python train.py --n_kv_head=6 --head_dim=32 --vocab_size=6620 --activation="gelu" --norm="layernorm" --tie_embeddings=true --parallel_block=false --init="normal" --lr=0.0024 --beta1=0.95 --warmup_steps=200 --decay_fraction=0.935 --steps=8805
MLP neurons of a small language model. Each row is named by its layer, matrix (up: input weights; down: output weights) and neuron, and shows model dimensions 0-191. Each number is 500 + 40 x the weight over its row's rms, rounded and kept within 0 to 999. Numbers have three digits each.
After each neuron's rows, "fires in" lists the words (lower case) most often at its 100 highest values on Wikipedia text that the model never trained on; "fires after" lists the tokens most often just before its 100 highest values on Wikipedia text that the model never trained on.

L4.up97:530463463432484554545491516435510522505495467482460592513495458528520532510434518473459486424549523468475437490474524520519514470480488493442536529489491487574524501490518573465510476497524539472485463573451439513516502520533546501492530586462454542436452520540441536522487433469453494503519536480424531555504503485482543458526519580506519439561547500490580446458487550560581537462512493527480528535429596527475463511454538469540480475489538540472497497492402486425528543544509525496458515477463446473438530521497510523513477476417478535502473538582519446535539600533480603492
L4.down97:452519527517396519459480443539561527502415509549455535529520531546575482493537479537429540500493494437559521607571467494606463518474474453484469512450538528496552511544566506467461461469439525504524482568515581415503513472498523475496476475518522547512470580517478515469548520493470465504581535528527518481556477519465508450447453416495529430426430499488483506483495493585511447402512484477506496506527512526488472433480502467483537468487549519490532436518507462541500491445535485468525487506440499473532610496592546467496472524493532500510507503523526481419448514477476494510
fires in: "the"
fires after: " of", " at", ",", " about"

L13.up702:593554525510541471431532503483536451556496574524461470542515454456482493477523519528566490482529503507601490554445512509398439433543513493530514447551525511491420535463510567562461422563509476538519530473490449501487491485512542511494514539478483480520482485492545496467474461544570517474445462526498483479450556533466464547546532504519439501468455489568528510519458487554550450534558539554522477459499381516512498533471516486489460483580455529465524517488532503511571474475448521560511540507460519488530440472477513462475574460484510486469577471443513540560411506418453564508
L13.down702:586445474569503476488500514476482431548492496554518490500401539499534453536553505467552510522503503500493529530549518484509477477428454486482526445555472448530510477539499554527440474530481530446480542543522562534459567501530492485477529466470540490563484497540508459489520505457538517564500477452458505463485501482535512486460459463516404473468472523437540469585484418516477477481561543509576472522480487480478513479515379499473523486595455382478397574500506480549570508437559492498524493545525544502521515549494540534484468532407476490578500488470558518431522507519519513450
fires in: "a", "in"
fires after: " is", " was", " as", ",", ".\n\n"

L4.up636:493549547508474519521386444489484529497552439505466429589526497593507566544459424478512455526498496494559448508450489533504521539468547510587532467514447496486475517472564466427516522407461501556487526534523443501532550553482446488473468446476565517480469508452469487520485436475490513480588581491456461507453488488532449557498558498504472516569474504564594523420482505426520495491506457494542496473443513438612488557485530515530530557524515573484498441511505558509527402509516512525503500502445514522504520505570491526520535511511506495521486519431425519493494518492513501509
L4.down636:503474495479463506527533477500553534576476537509508543453471537546515498458491626469542468497475509426474512537503523530442464468436478496518488459468446464388433540510492542497506501482506519465492524512515538431515492403491553441504532464436487511460476523544500491443504522547512490566531499532529512534510494440508472491492510498531526461470440540450519452476482501497526474532518400534517487449531498549425489507530426506463523584493506459503403531609492526509503499493567560472535519512573544468372510538478543562514475591481531475566487532493459456588502529497528507455
fires in: "states", "which", "that"
fires after: " United", ",", "av", " in"

L6.up572:539532555549534446531511404547477487471482489539498543477480465462457536549477402556547544480456438497396510452518475450444571446572430473501481493496536511493530501533559442499508497469438527438491508552504514583489498538538490507484534486510514471520509511467534496511462487491433475507503535558463464565457519521477556457460487470439509526470505513501446583501536448545551535512474509601495535507516562502482454457539454444550457514505474486504513462553603502511528513466468475476463501526481497488548472540589530457417483518522513474582543525532468516582540432471511538581
L6.down572:464574502581534452495545397478502518427509540546479538586467465483578554495462495485486473482539516549527481556456500539396507504552435491473558554420559458464489502541561523492566567413530515536477421470558504516514485459466504524459472532454560427549510460537453544545455457475471503565508500517555480459475484520509452474546421545466550551500550442445435483540496417477505469549465433439489507490530487520473479429488514507479523477513467463522535523499544544503495496507531501501509433522481538495522460510565484529486429480503551438498520493504570472533534534530496495522
fires in: "first", "time", "americas", "then"
fires after: " the", "ic", " same", " a"

L4.up646:515470465461530489545495570464505512531558436496486508448596407498559445521522522451562472460466504518465495475525478482590555525507533450472586426518465514439476486527566530548519531538494495478530464448502498502504494499523589474429532498548512527525563567527470450432459513519477568469514497432492516468566527427531517479520532475445468489558496517483542476468526469466502549468486522531525493463522424478459445466464532483481516542472462581588482511542446508449547480582480502533508476497501569493520483460389500585489489482522519499500486541549490523536594432539470475468
L4.down646:512502522461473511465578515458483489478448457465507523539568478457526545564500498457484523455506545486509472518505475502531523462438541548474469424500427452464540544470575425414464634562527522525511504566524518506510527494425474433548445462508503529467608514456476489503520550537572487525484508503463439554433516490554508435541494485573538475524529499522506420530417447460479496521441406502534496540553498463487504452519524554528607457493509495536486525489506526510468483504500475451463435520466465474499522508521523493468492534531545477448490556548508507565467523445567499464
fires in: "which", "boys", "asset"
fires after: ",", "|", " an"

L6.up56:540485434498510516555455577450539467518508504491476489487506479449486507516477528519540515477387527449483558534479448507509548406549473467525468592465448499503459545529519599463495503476488547515552465574496496573496508423461510503534492527528439524543474531480481492497496450500443530480476566514508428534537498519523431584475535486452508506517504514497568520501547520549473500447495514493499500521449599511522479447461507527524520495498453550554424462531486464505502412451478498491590502473398491494469487564539504481504573513524521402529547572536542488530479572534464579485
L6.down56:530567456496457477445565470478518474496497513561473528552562503560455487474509546430460570465485458461489493577494478438502469433574443489532482596497495497490455476511500454540439469494452537568504495537494525512448530494543597472521478558443545561576495558427559528512631499474484521470496447449482412464515513558446461484496505490530445529477547463594527399510475492533536517504436503502449466508480495501494532527504466522538449474524515583519528467434490489506520548486464510504499494566498536519475502469555529494522502554503460455431507556491537516499482443507477444466
fires in: "the"
fires after: " in", " at", " of", " during", " from", " to"

L11.up24:641533597496447515489523506437489554498543468425462496449490490512499519476529474426471547496508487444518473527519504488495435532542456482504529497455536489479454529507527460467538465490541523515488504507464459549450480532549492507540560609483438456567442499426532492389540550458530558561498444567540494446476518489469462559520536480470488452504493500555550523591481509523486557480500483527508508480575534527500496542536516452498522536470508442508490516530514456453478527437532536497495513497402470527454475498496452509604433502530528529517483446498510453579454481535425528517
L11.down24:466454537518480478504466526555516468528537465580495470486558501562555543472537570558437550449484514442504498491484479464481459509467513469459541519462547473512570531527472507507561471563500570490507470488486445433531446478430501509488542497434499592488505451487477539512482470468485490533508548489504548508472431451547483542526595455480509591450514364515498475479492477539524479489510503509554482462483479511510436523410485521475514575528459509468492490451528498452448560486537559438587520454491516493556544428532520491489519483567511465569571513412509474503472544416473489512
fires in: "they", "he", "it", "in"
fires after: ".", ",", " that", " where", " and"

L13.up664:475445483473498534484515567489445502467500460603551545426444560515469526475558452441501555495511521523536474464439540506382517493442463554462438609475501453434502489465507514473469515430482471445486468513524486538531546465527519525503554532495449442454505487420490506459515481547469505505489499495508440522507468506525486547582513454532448496469461523428517547453480533544502564559487534508506425493494517538525463486450523486519547540587533507528541454492543583464589516489512473503527518532503483450499429506483436543476469480537469470485480556428514553517572587536455489491
L13.down664:454447546558492508554505544434453519508485486606545541447527459455407498501596498524482472506499478479503518481481487529447538486430502565553508536512588427429477532432514534492458493513519473482436478523522588442528490515526491512504528518437521486428497460475490468490536532554543504474472565536524543529519471578506553530429559557556553512490522508446503484461467479536418509510484500432524463575521494498488546486441460461474524527538472490430535500525489575417562503562526487436492522478546471426465466467478481449534577474501490526416500453496512497495527457499520552500
fires in: "first", "100", "second", "third"
fires after: " the", " ", " The", "1"

L5.up594:454512587496462552585432513460495472451469451483542500537515504442457482500536517501472506453464459396420454535546491490431501523442467531475521439413534530475505486483576534475557550470539599498492491472558470491574567522471581462567553501446483549493479490465520425475488414496551503559440447512472490508486440498549589477547516510524495483521459480460495501583483511584526516494510494538457513419492460454416517526476461457510534523470478438536505483511518536551462498552553510515480543504508501453458507443530495506492453477505508451570535497428495514498524504506454522507
L5.down594:491497468480425460503547523546498518583540565510565491564500462494445447474511522535480461510412526439464492584497459482496476501475480493569474521475439514555534504508538496461581423481496420453478524524498478447474535514501534469522580458500510450497530495508477480558547464543497433492458504427466602492530531405467456461531523467494503501502549530426479523454470576522440534500529568478451463532516486541533586521497456534476530448537507540468522533445500569515589543477586576431480454429493491525518514531484537490475545533493448520520473515532482495483460487515422481493
fires in: "american", "japanese", "western"
fires after: " an", "),", " the", " in", " of", " M"

L6.up661:498479473515511520520465397511517563468526512501508546511471505444520524507499500485630487429522418487434513529554518522488503525500432544566488477543511484515539486524439587508510435492547523531491497482518465609511606561482526526506529534425467470499519440515557544470442437509508497466460437499493481475511522563499502472589466441479469583447513453477474513510489533519494526558492593492425473490491438487496500468541494498524521444501532588552501410572496441484481430567469549494451491520494541451481525499488519412517488499463548517496524513512521530496532518417497521515
L6.down661:555558411539470485462541452505512519466535530569493528530465563530574486466491535441506466459530437511417493615472447494485533469446466596473504447558473482499544477494482502526577485528452436488491447428420515502557521514524474482456472471490507476449471553464544472485508492478525497521491460459482535507535476569500466471550521506478499550459535510484495463536475555488476454493447579519533561541433454589478527480506525485509517507578506433415486486556504528525570437522513571445465526567468549492519525483517539512489440574435539507549517481447497476472483560517482458473
fires in: "a", "an"
fires after: " is", " was", " in", " of"

L4.up482:402447516527559461600464514487413543540500429463517486556494458451513564477448485533503486539520541511477529437517524523495479470504531490600533498471547543506523543515501553522539453433432464457504443560499526587519461538460473495509493477451525501516494488491535499516500394502412507459511454510456538453467494533517437555479558500467472452472484539490461553483508566449492512486588549434510539479446538456593501438480516532511505552507506532518527477521503540422442502528503489522572560480527555473513467487458466492468425517542488533540490561512444497491464543543583482515
L4.down482:475559470543517496530508536466545522525542538484485532488451490521492456492526590514449533487463430480399493495456480531537420441446460547474527487523502551503503489538517551474527502426421460469476476556541431496518511463536536480502515418449491498509428502398480433489520496515466535574449491544563490528460513481486512529549567506449491500524535521469543508521406529577563486515537538516480523563543486484488572417533496558530542526537436487481577557398464544531502481500507493530485469415543465410467531425514470456443520484526512468494525526524530495512532516459496538527
fires in: "born", "nelson"
fires after: " (", " was", " N", " Re"

L3.up503:552435482480527521523500549479554464458513496421537459567473424456484547541492449543471462554477499476550457444476502483516531541493466474486505590522480503493502533493510516591522492442477483445516508564495525510547570487520445481507492509478518552474428533452479556485474491539546500525546512498500410504513404517471441490567536478453524444505565525518524507540540517448520536483467562510599460564475507462520510522428533427529600453479518538502516514477539397467428393560533555481506542524498503464464534532488511466458484473495526448501498544555509524479467566435554506507
L3.down503:512479478522521503515494493494593540539413519560501556528488530558485489503539506494514516490561502539574478472564537392575553455515526458507506549520525444467544412475572537521503424491510514488478509551492565488502512506485489499446522428455479544507479503555474519484533544458489504483528510439495448495517487525435483488491494454464431508471479509525541533487545403516594516491563551434454522447418480442523560471478524423598505497551516389485515435444510526506497503488487526554454459484523477491505523479472521511498572521457541531458500546499483431478484474546404503445
fires in: "the", "uncle", "candidate", "this"
fires after: ".", " un", " |", " for", "In"

L13.up123:548482461504502464483460599546554555538583570567525448504544508481427485439516474517477423509495455581524519472515479466464464480543462382490486508552434586490475473501550500480444477539545538416453542548513474462473527513488469485480467521534492498487554519563425508457527549498519501414507475579520434520433551464445463584437588447490467445487477477521489477507521468498497530515539499509460515495515562529510501455493481452511496515514500542560548507498523537468509517504527533475462442507422455473493533509537465499562518497541581519436570464445531508542454496473476532496
L13.down123:505462528502441473573527498518518604499518436657512498419510536455487513445454523477505467499562606471454518509478489548472465444498466527472547476538414517474542512558550449530464527533449502548538506508534531492503516529492504470467477469478521564513568482500551476469563517488521459519564517442403598517529442471543510499453505457510547475535484535538527430461537478531506508488496522457609497476524580545522505480491411421511455501462483486452468491541456489555486465515506539434473444522492523482467460468479504489457566501527483549493477501498513513431490453477465492511
fires in: "she", "the", "her", "he"
fires after: ",", ".", " where", "H", " was"

L5.up488:472503506462450527432489515484564411524522533462497523448473507567509537471507485544493500479525531475474529487460503535440465423484451477463498531471505394555497511522511469508481551514531422498571533500511464550584523539539449500563588542533455453524415534517548425465568459561484441577575500449562451486497495537477486472515515551512577481553423530440524472565493499547532533445427497501518521509518523448490497521478475479577499525558463536410514500517547509497476515513503443525515581493526530491537454474497442490526535502505466555434464477503504481515462437525496454419
L5.down488:588507577457515537415504476517551511506511456472549494530446448530539501475479512456520419530525549484446501467456576525497437538467526501478474539459511498409447525514456535514429456566465505495473539532505454475555464471481539472500531507428556607535428513493511470477485451450539474522488575495541561502489486472546401486509566485456517470486484534509494456483507505565587503453494537478486571459531538483464498553498487433490481419473483428526510576518519426511506465489484547492495445451478543551513496409488553517544503521472535533546491556558507495515437549537548535496
fires in: "in", "by"
fires after: ".\n\n", ".", "\n\n", " the", "m"

L5.up317:468475542512452484538512468461523504440498539518485437482485548469497452503499481520397525457450500542495469563548544524501433482513513536537503480537447466529541531498502546515448474498488483521515441551440445512468558474532519483483479488468555537515550545485471490437439505484519470536544592472460536451449495500512470571456463548547513469444543517469573429512493487439539524465502445492536511478587493461535457513514499406487485534586543570598441494434491535475513455532460496412423485539567626492535506531530476506476481499503566501487553567447524486484481532491503481433
L5.down317:595515490394430538438495536409555446498485539510522485462508458567497443521541517476488499550504521499463483430528470539538558453520521588469496510523481536455501532500566485465540488516513501487478466516468499489529477430546524536431408527515624541503529534473602525470541515451540493553538524501541462465501452543523497487465448448415499401498561519530468494417511467471527491494535501530489503501470465506494511528494425553502511488551445462514513468459475432500551527500560529517522487524456464459447461533497615551477530532498500473483488488505557523438514538501436502505
fires in: "the"
fires after: ".\n\n", ".", "\n\n", "==\n", "-", " ==\n"

L16.up122:458506509534615473502503537527438538458490546489459517475586573503466505451461458426536466447422468449501487471558549467547461513480499471439485556502467494501486455495576521499539463463492440498450509559492501498558531550520504514461495569499421517549492492440507536435501492470545455515504508556562531453462506556467509594578555501548436438443499451493479506450496502442465563466506481489518496453539591502512508542502533515527521470464519471513506472476498575498514443442546520519499459590515549542452463465524478467565455462535551577520505571505479435541496528466466497460
L16.down122:473533490440459477530493514465578410485538503636483447491485534495475448517497526546534499543511495579528584504536507443571538439489484491537569447432512533497502497520499558557568539500456517485449523441472494532479454486497534400474505478498494529460509441570481458430510547557507540528471475484458502600574499517524488517547435491506496522489513497388484552528474492550583517512528383519460529479481527495470494495468495479426501506459528532467478535501442415536520490532447528507474490511476479484520510489489467559499475539537496418520477480468513551458525442462516485563
fires in: "he", "who", "she", "mother"
fires after: ",", ".", " when", " but"

L8.up409:538424542528499439509443540511497592484485450502593548498481495531484492498508580530560550435471536497437514473468540513562452432432521472514546468509513507507522419481561492456496446468504496571496449485456489492497519537515455551526487536514428520491425520473467501477532474529515491472565517521535474510516540526457462444529502471494470447508523388511538559467458470489555519484508574518524394494540503502554475511422496434471574528487462515516473452582467541488472508437574467544592513485451487504454531501452484424566450516493558483505549540466540494501545461528481478541
L8.down409:456554497430517499574490403509511453503510437509514441514509507575466448537539560505538531444509508486440577528492523503504453488551507586482473529628505563422571559479501521572432483485523514546492483432425554488477457487497531477522558495482521575474502525482520502514566500450495468444524501479462551485536492471547499459435449502444574565508449500508540522487472492517522557549525463599486468536502496510543515496489479467471467511490466483479470456479546536457503548494568479453521445500468556451476430471466607507503538471517509506418466450464464502458559515491503495479
fires in: "its", "his", "her", "their", "both"
fires after: " of", " for", " in"

L5.up71:506421496582526558564498559479533509495481525454569508521439485536563490541441474466517424536451516447576542460519504541559525537489477497598555447489542413439457531500571558504590386445502469559494508552487494458527493544507450567559536510530498486549451498508498488508478520487389549465458437534446459460526515521537488563514548559493456500545514505482502527519485522531531522538502547483474438438527542505524554484553556523434490477512506475430486512479481513473461562476500481514523505458496542500526439464462422493473478459546485493501432538471480474501476495469484520560
L5.down71:540469529532477504535504553488484506500530524572482495466509532582445506507521502540464495536471492593538542436466514503460465535496440480490541569496530505518502547490561466538498464530459465492617479543420499440494492466521473504456498504500575455549547508469470484525478532456516522545433566452499506523472540524464410438545506515486494602512502528441465543479505466557503526487531535607465436432468508480474513472519522476421541438453549446474535512496462520500527515528489479506516416512545501530497518392583493492463511506537493471492456468388467505506517569478413508437
fires in: "born", "background", "spartak", "career", "falling", "ret"
fires after: " (", "==", "US"

L8.up578:527533528505488464465550524494471545538497438535440492443547461567460489469547533513521481518549433492433490488493494488473457465544478517545524479534498477570500483517501587505437542481446509462507472533463490545548555496506472493419526521460506482542493480420449516439502488496515466522476501458523452469499455492456520528509485513375477548578517463548459595488582534488516532511474525532478492434494489532514469424538540525515571550572476501545559563502509556508523467353395471549497491506533445552511508498489523459460401533507480458544478504489487437536472519504459458539
L8.down578:533551552573519536470490522491570443569532396554448531547468494536541470516490517486482462432492501497512524458502437523461477522458536504545479474440504505526475518517506505472562473478468589422524525438480542513489496474506536525493465555476517458493428406480444531514549466490520492569449446519521568572469505504556538513508487529518537497489532500537469383461469523490498419479481457510517477504566493508462459556423411546537467480560485539457487515554481530487527493506549492423466587502433494490561541458460543513550547447468519454539470535600489480519490458532477490475
fires in: "population", "first", "company", "best", "mayor"
fires after: " the", " a", " The", "The"

L13.up718:556510522451466509435540458517483495482566476509541452496463469472490533520473504535520403538459495583548521514547507519420425562462506522471506479557531515568521555549479456474554532540546515449492543519489446485478482473435497531474506492451555498553459514526551529446451510593512494578454527488548520545486515491476461581447403541512539551575512505478430519476591498551538460493515487459421433470488510478458438513478474530536408525539414482486534505518483496582492440499485506521471502485556451520551509490484440464502450475444519507537500506513440451498529508435562487504
L13.down718:461523551499557485452489504413468424489461554428516420490430542613595506539505432537392470485478467552469481473492538538465515500518503525470475527476506488468436494498458453461576501567549472576507467547537489501511587532527516471469456484531477504456368493497507491529448500555499450560527518500523498522510492494459451542486533477467522503522490453504490506473505510474571466495574519515494500511511525446516512477607524470551542500544508487493489512535505541551455520529506456412515492438454492453549496508540605493495458524583515450483500484479503509481493475574504490431
fires in: "not", "same", "later", "never"
fires after: " did", "1", " the", "9"

L3.up147:539434408554476533540466488540447532512547564466565460416507498514474490484474609466461558470497516475521472485427482468566494492519447527485523501507524492459493433554487402544475442408504527479462483537445484483563512527525471475454458528464495441481469527451524529495490501528454519472520538628499481492452496569530509529500514519578463529497523525499470546585568488490530476453500545459493459526515501535522478484533546491502446443517535532464527463451458450493515482473527554560540498478521493538472487530491577428547457479489483421543487484472458538531554453383538530504
L3.down147:512469502496547441484540491541543509516507452483428537436447581548511514542468513503490513561608474659452435487504502502470523475534503519489529550481482560458558465467493415515486572432434487507524482480484539539443498490576558494533462518482563500517521519508497489474470486422493463526523497516489474452531547491479439585543465531383515443525513523503418433458549439547558489483469495568413521469476500547435536492462508510558470520491487479489504502468534506532507512513539496526468521516512500498501507433522525452475472553530484499425447492517505437524556482502456485571
fires in: "14", "first"
fires after: "1", " the", "'s", " his", " The"

L6.up512:514520473486485471527482443482516452501589486528461525434534504582545515476456446474516444478510557554522501524487522510547550477552414511483475479511472519496480498487520445470534531509532533525497492492477399535494438511483447448512517526522465481545567408495519469460499469497363458463484547537499476517529496528567538545524488515535531533491572526467468575543511452484532477611515521474554447494527573478558502483477473462586424449539520543526516463485514427575478507451501508500467511516546485525406420496458502449509560480495447479566539528501512511429542432463527470519
L6.down512:531530474541554465495521492472465526424498529517528512541465496472479511544499492487484449458495430484488398458560452496509522464534391516506504484559468494429533488583476525520508526488452483567508486431489484514553476551488518541447501476430549428504470440505495470526542478531531493536449402400565554511496519565473470547450522495416506539478482532484468499481536517492543492553479427614485554477519557466496575522582540462494528433550471572435533562504494504425486519475476518491527501463516486510489518594540491532524522485496443505532499544522458440545517502498483475571
fires in: "14", "10", "13", "12"
fires after: "1", " w"

L5.up39:484522485542505548511409491512590566467533503435513446498456531515469497528536545461411456444479515467521532499519472523496408455482447476430509496527466553507503538523483525500573532477457488548457517593451471534486501510587577482463486490539491454512477525468465545491513541500533532523562492557531500434474553434455495541510497461490525457522449481504515513505548487519555502393560597521577488468466555505509472522429516464550479455509478554494558537435551506481510481432502525544555512538499475536473574547459487422493458509543571513502489555485466461558515579495473533467
L5.down39:550533438451465483517503494461519512552477511622508457512503502494457458513537550415517501528483476507460469491563443468530511434516454512563538509508481495431554477543557509546484495534500496515542430547472508467507561493481520466509497383437551560429461482505535532448534497542496481525539554538427485527537481456462471566427434480561515592452504576549546534447476461446543514505470519521448489498458457497560523488512496439477499378461507448528459528457495492511522518471583536479490487468525427458562483514527509497501539532555543556483545499473488472455578490507492524499
fires in: "the", "its"
fires after: " for", ".", " on", " in", ".\n\n", ".\n"

L8.up478:446449524476469545558490518505471508460521498489481445474423500546521530538522435472548465534530495476467504488549532484482533508549517455519552499496464540514507487532480502530486417491503530543387484545519467513582430577446478522489514549470502444551492481513487421547499518450504470474517516524512510554521509529499483472521442501496350473431545498438607509484466503523484455518538565517449576437461480526496419456485511427450549539549517512473543494586437513505527425504494481488436536529578547492493520519452499516436509482458489448553505492466526446496456458558492568471
L8.down478:475493498495515496468573514501445504511463434562451549546460512498564445529457494542481489599433561500503479527606542489451513509487549528417470514475507458532511523449522569449477516610474550461476571464476484516446472461547437463454546440483538477513495519491484468557540474473528539568477444454474589521545553486486481467553572466521516451501453534494493555467514543474478512422481519516514515492496536479529491481543508545523539504538467430483491481527569538436504428470527526390478540524545458497472472498576589472469485502505449525487494480445551468502459492478508559459
fires in: "a", "an"
fires after: ",", " in", " also", " or"

L8.up229:483440501489448436496426532439554549434531487461488425487490505535453488492466459518569518443516525462515508580497475465469448545504509537545505461584529424533429496489499492506483508504563448506522584489557501551484541429412538515508449476537449424528494549488450485464444468543552538448526485510472538525521453508444508474467423534542460420476542526504523511462569518530500491397502466533511404498490540503530528513466500508573482451496465507567472497480489551557426531454511439537482568583473550474533483550508472516497514551474501517552479517460550469522518555546481520503
L8.down229:528576490487407422544497464427532532442525437565468512455517449501555499591442477475541418520476502442496487513498518497498532501510540521449523534543558453447431512519530500527499499473534436458479547504486462504413524499413546498517554480532523489517515462483507502501495506484556522446544534538587553540489527454480523529512476475525643531531520537508517456469530508428438444494568437481499535465442453455485554573504513486564499506544535461509418439463508497479514573527445580506549530495492466455459531491497505475500459490549517436519492550480482505481563461538477501498
fires in: "which", "that", "where"
fires after: ",", " in"

L5.up225:548453454532504536457486536492521564418405481508604459475503561454475505520513492497478537526548516500519479440505475488489535462470483483574567563516500555555419476471584478472465477573502538479519489486486485565469532477534502470535483485451531585522501483516584531450516451425493525480517533531514434438554411535492478478466519442470471509577492442499533489519513531520549452530467517444469471543508470519533460479426517481564511530482523528491487471486463554543525461530513473466559513494438524504471632483525469475437511452399509530556506514526551540508487533530420527490
L5.down225:529566509425378474476459446467540540526468500528471517493510569488488484423598475457441561515463540437509511527493539504518536469486486508468457496499486501530554469519510495480470461563565539543539468535527541464521508497515574484493546493467464579522475630511529558481575532464488455507595505471499569516512498531456543456435486483491532491512465442580538474488455488509499465491455472542464482463504519503525498469466469440549489506434476552530537471504539506484458539461573471460484479492470505486453509429579497509431473491494565546536553554517557490426469482505404512458
fires in: "the"
fires after: " of", ",", " in", " to", " for", " by"

L20.up567:522450529523563538521535512542497527489496539465478512475527515574517579510449487497613509511555412436557521497469541516475576470451482505522516525477454530434518432449491537514561515506493421462515509510413487577510412574436512472541547509455582430505473473483532516449420476485474479458541457471553485544515510497472432449581567527546450513493533508457505509472466474458551489432509505510456500509476429514442488508415511537513508520553442483482543501589531456488494487494499454443497525524536472549502487419503479452492537467462526434486502511534550558540515547474520502536
L20.down567:527462518441534572485530442504545554471512450468523541503548469458499465621524496492509541520496509567492470529510488514407509511453525482508480533506446547570517495438519517499491429499552544503503438450528466470563518517518518527459465365542535508478533511488472533483489476475522472523508541506550405522488581550560505450447518463502515440500544533516492491472453484529517454524550511496510487419575524486568511534470529504457523492484475507497494554549399571508445469500569489444462567465455581498472447502530552517416456596459507460469493525495502421482471499471489506469
fires in: "in", "after", "for"
fires after: ".", ".\n\n", "==\n", ",", " and"

L8.up239:518562500491505462443491496447518474492537585486480423434574526464449522435533515433448454520503457491513476410490454414452484505504538459448530505462465542493404509498513517530491539499536431508461519544542472549504520519490504529520554540500505489554522494462500490465449442480410481473475526444508461511434521499524512438533512532492437565533510485593503416554516403449540534459501563494474450530566540505535523508443503485581608552565464533515525520493461535515503458467502492521465532498506483544572446554560429505496471530523573508490514522500532489529496511553475507557
L8.down239:524522483446525505468484456491510517485570496483462513523474471583522550491468519473485458517540549468537537498450417517513450538446490523441456521520443461481462500419561436505516595541513473510490533508531435456516496508547428458491539536506431524547469492484476518467463519403443487498505555430509503582521566489542471456526580518567488569454453572526441527503482500560477450414489582490517441465533425509492475431472536520506492480577440495516567536504481563562525459458543567475488489551501535523526439471467506545517498527578488448507490481504516545514477492471459510561
fires in: "in", "when", "which", "who", "by", "after"
fires after: ",", " and", " (", "O", " Wh"

L8.up701:456458509496524425527460501436464564520437556508467510475484568512528475524498506497466483531481524441430483501515462545509543502425437617510504524514524509503578456447475505452493442530579475464493527587572490582535500555486563561534470488486507518525496506519459451476503539522397497489548453558439545522516483589476551520466532514504451478489529504556528487470521525515490526498486490509460528497510500462431492467523529456473491453416583545500566404496502471521520449563491492529567479479579493487548474431491464455513483464495543561480556461432462524474479483525485436440
L8.down701:512472514522527487463452572552538471444435413542443470516559508488508479407546524515489501502574487547441551438452444488593490463442555573513482533578431570501554479560488456437517502510487505448503534515491498505456564513501499506488472467452486494467441551473517527493563552491492474498464558453444501500512484454523500474475500456592403526540563479550523512519435527478528557502476592517516551450434484515541475466463495516566519549463454522502486515531528482387502484474519407448494514531502562469550490480489509538561467541460476451514475489500540515474495551507518491522
fires in: "a", "he", "phenomenology", "an"
fires after: ".", " is", " was", "\n", ".\n\n"